{
  "num_hidden_layers": 11,
  "hidden_size": 384,
  "num_attention_heads": 4,
  "num_key_value_heads": 4,
  "head_dim": 96,
  "intermediate_size": 1152,
  "vocab_size": 4096,
  "hidden_act": "tanh_gelu",
  "norm": "layernorm",
  "norm_place": "pre",
  "norm_eps": 1e-06,
  "positions": "rope",
  "rope_theta": 10000.0,
  "rope_fraction": 0.5,
  "qk_norm": false,
  "attn_scale": 0.102,
  "bias": "none",
  "tie_word_embeddings": false,
  "parallel_block": true,
  "init": "uniform",
  "init_std_qkv": 0.0157,
  "init_std_o": 0.0,
  "init_std_up": 0.0157,
  "init_std_down": 0.0,
  "optimizer": "adamw",
  "learning_rate": 0.00155,
  "lr_mult_qkv": 0.7,
  "lr_mult_up": 0.961,
  "beta1": 0.9,
  "beta2": 0.98,
  "lr_head": 0.0116,
  "max_grad_norm": 1.0,
  "warmup_steps": 452,
  "schedule": "wsd",
  "decay_fraction": 0.641,
  "decay_shape": "linear",
  "final_lr_fraction": 0.05,
  "batch_tokens": 131072,
  "max_seq_len": 1024,
  "doc_mask": true,
  "train_tokens": 1081000000,
  "max_steps": 8248,
  "dataset": "wikipedia_en"
}
MLP neurons of a small language model. Each row is named by its layer, matrix (down: output weights) and neuron, and shows model dimensions 208-335. Each number is 128 + 32 x the weight over its row's rms, rounded and kept within 0 to 255.
After each neuron's rows, "fires before" lists the tokens most often just after its 100 highest values on Wikipedia text that the model never trained on. A number after a token or word is its count.

L3.down458 [133 135 152 146 132 127 126 130 163  99 167 163 122 126 130  72 122 119 149 202 129 186 154 115 114 161 170 153 111 113 114 113 124 141 122 116 105 134 133 161 124 120  86  75 135 133 144 136 112  70 178 158 124  66 127 123  98  93 185  72 139 155 137 147 142 132 106 139 152 175  84 139 149 116 122  91 107 175 123 155 147 198  88 112 162 150 165 139 112 156 158 103 117 122 136 120 115  94 140 131  92 148 153 128 130 119 112 154 163  95 122  58 165 182  64  88 152 116 150 100 134 168 210 124  76 169  93  92]
fires before: "1" 52, "2" 22, "3" 5, " to" 4

L8.down995 [115 157 149 110 115  73 145 165  74  85 165 113 150 112 125 159 171 129 120 130 113 163 206 141 148 101 124  55 159 130 121 149 140  72 138 119  89 114 145 129 112  90 126 158 131 195 150 156 149 106 160 169  87 111  92 169 173 169 142 157 145 109 164 145  90 183 126 169  90 128 115 123  92  99 110 122 101  85  75  82 116 164  74 118  82 140 155 141 162 177 161 126  99 159  72 132 115 157 130 152 150 146 142 141 127 114 182 156 194  85  98 133  94 139 135 165 133  85 122 153 156  96 108 143  61 162 117 121]
fires before: "2" 24, "1" 22, "8" 4

L3.down6 [130 130 132 159 114 178 148  96 115 125 118 168  91 164 102 144  96 142 154  96 119 151 131 145  66 138 225 100 186 142  94 121 113 149  59 133 127 116 157 136 147 137 149 165 138 108 113 160 109 143  91 114 173 119  86 127 154 189 114 104 158 139 162 116 145 121 174  60 151  78 153  76 117 179 121 118 171 183 114 105  68 142 104 152 162 147  77 146 139 125 198 168 155 141  81 138 142 102 105 157 154  61 162 127 219  79 114 111 128  98  71 145 181  81 104  99 106 174 121 135 127 122 133 112 153 119  85 122]
fires before: " " 70, "," 5, "ched" 5

L2.down757 [111  92 121  76 155  75 103 102 152 107 185 142 163 123  84 114 146 138  76 163 145  83 174  69 105  73 123 163 174 134 144 144 150 104 156 134 161 183 148 114 131 151 129 135 135  80 137 157  74 149 101 206  74 122  99 124 129 159 114 154 149  94  93 175 128 131 133 123  96 122 128 104 122 168 128 140 167 185 181 139 148 160 128 137 117 155 143 119 178 133 107 159 143  74 153 125  93 178 125 118 156 129 105  55 122 145 119 104 152 146 191 126 128 129 136 123 105 134  87 139 116 100 105 110 114 147 122 130]
fires before: "0" 18, "4" 14, "3" 13, "2" 11, "1" 10, "8" 9

L3.down842 [131 137 164 137  95 180 158  69 132 108 129 159 138  83 158  98 156 121 127 128 130 110 113 102  99 138 131 150 141 212  64 189 113 126 150 141 128 129  97  71 122 147  84  79 200  89 156 151 107 135 102 130 122 107 117 142 114 159  95 149 101 121 125 186 160 118  80 116 127 138  84 193 121 164  95 135 159 117 100 131 109  94 115 111 132 134  94 163 105 151 132 159 141 139 112 114 150 156  94 181 139 120 123 107 129 152 194 160 146  72 157  65 120 128  69 167 139 225  92  95 137  99 144 133  70 113 168 110]
fires before: " as" 29, "ly" 7, "e" 6, "ing" 6, " a" 5, " of" 4

L2.down1064 [152 155 163 128 137 154 196 120 127  92 138  96  82 152 152 118 108 137  80  96  95 138  96 139  79  94  98  72 131 128 120 144 195 102 104 146 121 112 154 121 102 157 112 157 130 176 148 176 176 110 194 125 185 174 184 133  82 120 127  56 115 116  74  84 107 110  67 137 152 128 143  93 101 160 126 112 176 116 119 142 117 127  77  70 131 233 109 177  83  95 135 117  90 146 147 129 165 111 193 135 104 176 104 140 159 138 140 120 115 164  91 142 142 189  98 144 130 100 106 125  91 175 100 138 100 147 131 161]
fires before: " " 84

L2.down57 [125 150 140 117 108 130 172 147 128 157 130 135  91 155 149 128 102 153 150 125  61 144 133 151 155 132  95 137 133 132  89 100 103 122 149 136 111 142 106 136 134 193 114 151 107 100 125  95 123 147 145 129 132 122 123 163 147 117 141 150 153 152  73 135  86  95 123 160 139 133 141 131 160 114  98 121 186 153 118 131  81 170 218 149 164 122 119 139 152 102 133 140 154 153 109 109 105  98  75  94 134 118 163  90 121 127 124 117 104 171 142 126 147 141 108 127 144 119  96 165 162  91 133  92 132 140 134 190]
fires before: "1" 23, "2" 14, "5" 7, "3" 5, "4" 4

L2.down569 [112 181 106 113 155 143  86 108 157 144 175  88 155  85 141  83  81 103  99 140  54 165 120 154 131  63  93  78 166 184 140 113 134 166 118 115  89 167 158  85 107 178 150 121 131 106 116 108 151 150 154 128 111 109 153 179 127 136 142 199 163  95 144 147 135 105 146 126  76  87 202  88 127 172 105 133 198 157 112 117 175 129  96  97 108 101 143 162 167 133 114 118 102  79 119 126 146 118 166 109 134 144 100 147 109 112  77 114  95 143 101 121 140  79 123 198  94 103 105 155 116 101 102  86 136 105 141 131]
fires before: " " 54

L5.down453 [145  80 153 115 110 173 157 148 162 144 103  99 135 107 172 152  94  85 112 127 116 153 149 155 151 143 126 154 141 129 137 133  98 124 179 139 157 143  91 143 114 114 150 122  84 143  94 119 144 153 154 146 123 132  89 134 145 101  89 112 151 138 125 173 120  69 195  78  85 114 150 147 109 125 157 128 147 135 133 147 134 143  76 113 144 148 142  83 144 106  54 147 159  86 105  94 139 128  39 172 161  95 174 163 127 129 140  74 146 154 151 128 117 182 148 142  82  92 133 134 174 149 159 100 119 167 128 158]
fires before: "2" 47, "1" 43

L2.down1066 [129 175 164 125 139 153 157 117  72 157 145 163 149 176 130 106 175 121 163 128 123 126 114 107 193 160 136  90  90 129  95  79  95 121  91 141 150 183  92 137 165 102 106 119  93 174  82  84 154  76  89  99 114 157 184 141 104 105 111 125 134  81 144 145 110 182 105  92 158 118 129 134 149 134 114 209 131 146 103  90 184  97 157  99 103 106 155 125  99 134 155 122 104 124 119  83 161 133 128 115  82 142  69 136  86  69 150 102 120  97 155 149 138 153 150  96 177 120 130 123 133 170  60 164  92  29 156 164]
fires before: "2" 41, "1" 21

L3.down779 [ 79  82 106 140 145 121 119 193 115 136 121 142 100 142 105 114 128 131 129 167 138  60 163 168 173  54 162 145 168 176  69 116 124 114 115  82 112 186 138 160  92 126 175 157  92 118 180  97 184 177  82 147 132 141 139  84  86 162  97 188 144 170 163  91 103 165  78 118 130 207 175 125 142 144 136 171 107 145 133 155 156 113 214 127 108 158 149 108 124 188 111  89 105 130 145 124 101 141 120 105 102  91  93 162 145 140  96 101 134 109 124 139 134 145 123 128 114 147 202 117  87 155  93 117 147 118 135  81]
fires before: "1" 17, "3" 17, "0" 15, "4" 12, "5" 11

L3.down492 [136 160 156 139 138  74 153 165  57 139  95 119  95 127 111 141 167 145 106 153 149 106 169 145 140 122 149 126  89 187 200  80 156 128 166 135 144 128 116  82  76 119 144 125 118 143 151 132  78 116 140 121 138 158  79  95 146 108  67  51 108 125 122 128 124  86 141 141 119  96 173  93 173 142 119 144 117 176 114 163 159 154 130 130 197 124 128 100 175  85 149 136 122 140 159  99  96  49  69 119 129  49 134 127 172  90 154 115 145 170 119  93 102 159  68 151  81 170 122 156 130 145 134 134 101 141 198  92]
fires before: "0" 63

L3.down412 [119 110 116 110 138 152 129  88 109 133 141 116 118 129 116 128 132 133 119 130 111 116 116 115 136 133 139 103 129 133 121 136 104 140 147 151 136 138 158 138 182 129 132 144 123 103  92 123 144 152 137  93 127 116 182 119 114 129 119 134 128 116 159 122 126 150 112  91 123 156 132  81 121 140 110  85 102 113 142 109 119 132 255 148 114 177 146 148  83 141 114  96 152 112 143 133 110  77 128 132 125 111 135 143 115 125 157 144 151 152  98 131 156 130 129  89  96 127 152 135 111 150 129 141 145 130 111 164]
fires before: "==" 23, "The" 17, "===" 7, "A" 6, "S" 5, "In" 4

L2.down886 [160  95  99  94 151 168 114 129 166 150 186 102 156  99 108  73 143 129 100 124  68 106 130 117 140 142 120  92 134 136 145 126 206 176 123 178  99 121 164  93 109 131 146 149 119 144 125 123 103  66 103 213 150 211 165 104 156 125 178 156 114 105 125 149 131 176 154  70 126 145 134 163  78 104  92 185 127 108 160  86 126 122 209 147 133 126 139 108  85 132 122  70 130  86 141 118 150 131  93  75 134 131 141 132  85 143 195 126 158 120 132  91 135 165 143 102 134 108 120 143 123 171 122 115  56 108 140  78]
fires before: " " 75

L2.down961 [125 147  71 134 157 121  92  92 145 104  99 183 160  84  88 130  72 137 150 108 180 195 137 134 122 143 138 112 160 117 100 153 125 111  81  92 174 130  62 149  72  42  98 120 138 150 127 132  98 180  89  85 133 162 107  93 128 155  70 134 105 105 136  97 100 110  70 131 129  92 145 137 131  88 171 104 174 168 164 144 117 140  92 110 134 133 148 135 123 172  80 122  94  86  98 129  92 130  82 123 160 146 118  89 140 116 118 102 134 144 168 156 121 105 161 138 169 107 122  96 136 142 108 146 129 129 115  88]
fires before: "2" 28, " |" 15, "1" 12, " " 10, "," 7

L3.down750 [125  94 129  94 103 172 110 101 138 149 136 161 136 121 125 141 111 145 141  91 128 120 128 109 124 137 144  96 126 134 100 121 124 123 135 149 124 134 140 117 152 128 123 134 133  98 118 134 134 123 115 112 133 150 171 165 113 143 141 126 118  85 105 128 126 126 133 146 103 167 126 116 130 112 118  96  78 123 114  86 134 150 111 115 136 124 138 149 103 118 147  99 161 134 115 126 129 100 149 119 131 117 152 166 116 115 132  94 139 118 119 138 140 102 103 103 145 138 172 124 122 104 154 109 119 161  75 212]
fires before: "==" 23, "The" 13, "S" 8, "===" 6, "A" 5

L2.down589 [118  87 175 117 121  89 131 112 108  83 136 140 133 154 108 124  73  92 179 114 138 160  44 140  98 171  77 100  84 137 145  69 113  92  85 105 124  95 174 154 170 122 149 155  76 134 130  91 130 141 141 133 147 142 162  84 123 162 158 126 148 139 108 205 114 140 120 135 180  87 101 158 135 134  95 130 108  88 138 117 110 121  90  68 140 123 124 135  88  95 153 138 180 138 117 119 114 100  93 176 134 146  88 108  93  99 151 167 139 103  85  83 127  83 140  19 164 152 111 150 159 142 119  75 141 145  58  90]
fires before: " States" 34, "ch" 9, " in" 6, " F" 6, " |\n" 4

L2.down392 [138 117 106  52  99 118 158  94 136 124 121 156 153 127 168 122 110 128 128 100  76 156 122 150 136 140 114 138 140  87 141  98 174  94 176 133 102 180 139 175  73 167 129 128 114 147 139 177 167 139 158 129 119 112 107 138  89 175 213 120 136 149  80 130  85 107  99 121 178 106 182 134 139 118 119 166 174 162 167 143 133 132  99 150 112 179 102 181  98  95 103 170  98  95 120 156 125 111 118  62 148 174  94 116 123 201 158 119 135 178  94 105 126 148 117 160 137 142  77 131 107 150 120 116  62 169 100 131]
fires before: " " 52, "2" 9, "3" 7, "4" 7, "5" 6

L8.down326 [159 154 113 120 136  64 105 118 135 143 105 171 145 105 136 158  97 120 154  65 194 124 111 169 179 124 159 114 110 141 136  95 150 118  67  96 172 110 122 107  93 143 112 139 127 220 160 133  63  80 124 154 104 175 113 138 124  77 107 167  92 111 104 169  65 140 131 141 120 114 135 138 139 144 133 138 112 157 151 135 152  99 110 170 163 133  98 150 127 124 118 139  80 151  94 131 116 118 180 104 125  95 123 104 130  68 119 124 136 122  99 181  68 160  78 144 178 198 121 149 119 143 116 167  79 160 114  86]
fires before: "2" 56, "1" 20

L5.down415 [119 178 131 137 113 114  99 157 131  94  87 152 137 138 140 160  97 116 167 124 165 127 139 173  84 170  60 135  65 183 121  85  96 133 139 162 137  99 131 159 138 181 161 110  61 119 112  94 149  62 116 133 115  96 118 153 110 103 115  80  73 151 191  72 157 167 169 131 135 123  76 153 162 149  75 129  85 110 107 131 102 117 119 139  97 132 145 151 128 129 143  84  75 122 143 104 134 129 111  51  65 110 110  60 153 164 125  68 109 122 176 111 139 213  97 120 139 147 177 126 147 133 145 224 200  88 140  62]
fires before: " " 19, "0" 18, "1" 12, " Sw" 4

L5.down1088 [130 132 112 140 172 109 127 103  93 121 148 116 147 136 134  71 102 100 155  77  99  94 165  94 146 121 113 137  69 131 178 141 159 162  87  79 114 127 156 110 159 140 102 103 143 200 132 148  31 208 102 171 132 182 163 106 175 130 129 127 123 163 124  69 129 123 137  84  84 197 129 100 130 121 100 119 106 107  66 122 144 109  94 160 226 164 141  83 130  86 137 117  53  96 149  79 120  96  85 112 173 119 124  80 107  98 155 153 132 198 122 145 132 159  91 106 107 149 170 192 117 109 136 124 127 136 170 118]
fires before: " " 35, " |\n" 10, " |" 6, " DN" 5

L2.down990 [141 134 157  66 108  89 156  92  70 148 124 154 132 112  77 122 153 185 128 143 101  69 136 148 112 133 103  88 117 156 160 133 115 176 175 120 101 100 165 146 126 155 105 159 155 129 177 152  97 172 178 126 118 114 145  79 121 118 133  82 137 133  78 164 145 108 151 113 112 124  72 132 199 129 114 146 136  91 115 129  80 128  86 125 159 125 122  95 122 151 112 128  81 194 101 131 190 140 112 109 115  86 132 132 106 136 116 130 141 160 179 122 100 107 120  94 100 115 150 134 180 118 178 106 172 145  55  94]
fires before: " as" 32, " |" 24, " |\n" 10

L2.down409 [127 106 104  89 130  97 101  67 111  87  98 125 147 142 114 112 112 179 118  48 130 188 146 153 121 161 130 111 141 103 107 155 114 102 132 143 127 104  85 112 136 107 177 175 125 104  92 117  98 123 141 127 102 147 105 154 125 174 112 120 106 107 150 118 175  97 121 118  95 165 172 123 155 168 133  93 118 164 140 120 105 130  29 133 100 117 112  97 148 107 104 105 127  83 158 108 142 131  92 108 111 115 150 107 151 132  92  88 106  82 159 164 169 117 103 136 186 150 167 131  75 159 159  96 141 145 145  97]
fires before: "1" 44, "2" 17, "(s" 7, "7" 7, "0" 7, "3" 5

L3.down569 [117 145 129 117  63 144 142 150  99 162 198 163 115 144 120 141  95 170 107 182  86 127 126 145 121 134 146  88 128 133 154 151 176  92 131 171 133 124 154 147 119 125 149 158  93  82  92 157 153 107 147 134 118 171 130 160 130 168 129  80 170 135 114 161 157 162 148 133  91 114 147 129 165 108 153 140 135 130 123 134  91 208   0  83 147 137 107 130  72 136 151 162 157 193 151 161 120 149 128  91 189 143 109 108 128  97 102 101 118 179 124 183 139 125 123 145 138 123 113  63 197 145 127 138 112 143 129 125]
fires before: "0" 15, "3" 13, "1" 11, "2" 11, "|" 10, "4" 4

L8.down956 [155 131 146 151  83 145  87 178 112 134 146 113 145 138 169 166 132  96 154 126 174 183 124 139 123 152 130 149 149  80 167 158 108 115 219  99 155 104  82 122 148  73 137 143 143  58  92 116 161 147 102  73 179 204 141 186  42 104 106 141 158 138  66 114 197  66  85 152 142 141 100 165  64 145 116  95 133  82 140 164 185 184 171 144  96 104 170  98 160 175 112 152 137 163 175 122 105  99  93  95 121  97 110 113 133 103  72 124 128 138 151 126 101 176 107 152  95 124 180 125 158 170 102 128 145  95 130 132]
fires before: " " 60, "," 6

L8.down168 [ 96 133 109  88 151 137 123 140  87  90  92 162  91  63 160 118 115 156 110 153 107 200 168 102 141 134 150 175 127 128 142 121 135 126 130 121 101 165 129 120 109 139 101 196 138 127 148 140 116  95 135 110 178 106 128 102 130 143 121 187 116 181  58 153 125  77 135 109 150 125 173 143 177 134 153 124 120 216  78 187  92 168 156 136 122 140 148 104 106 162  54 132 176 156 146 149 182 162 134 170 164 158 110 174 110  60  73 107 142 113 145 137 127  27 105 127 124 116 104  77  98 125  99  88 114  96 178 129]
fires before: " |" 24, "." 11, ")" 9, ";" 9, "–" 5

L2.down743 [129 116 216 174 113 119 116 105 140 178 179 128 118 137 195 130 111 113  99 152  91 138 135  82 107 134 124 112 146 133 162 131 143 120 104 144 128 103 128 135 160 120 139 103 142  99 110  68 106  68 130  95 135 160 214 111 135 136 111 120  98  61 142 144 126 107 137 121 145 128 111 129  93 105  35 152 118 138 163  57 142 121   8 124  90  95 147 130  87 126 131  77 139 112 132  97 170 128 154 115 167 134 158 118  59 121 170 139 126 116 137 122 120 114  81 127 130 103 134 146 117 136 132 142 152 120 104 142]
fires before: "==" 32, "The" 11, "===" 8, "A" 5, "W" 5

L8.down1096 [ 86 151 157  79 116 125 147 191 136 133 133 145 120  96 154 118 115 123 143 134  97 115 171 138 184  61 150 164 163 158  99 154  89 170 103 110 128 117 158 120 105 116 165 148 123 136 157 166  40 187 113 160 193 127 151 148  90 113 134 137 163 101 156 112 153  63 139 141 112 109 106 142 126 141 168 172 125 112 138  71 133 155 179 116 110 135 167 149 139 167  92 166  70 135 151 141  59 155 171  78 157 119 153 163 155  82 120 159  89 100 215  38 152  61  93 117 142 168 121 109 115 112 132  72 135  93 160 164]
fires before: " " 60, " the" 11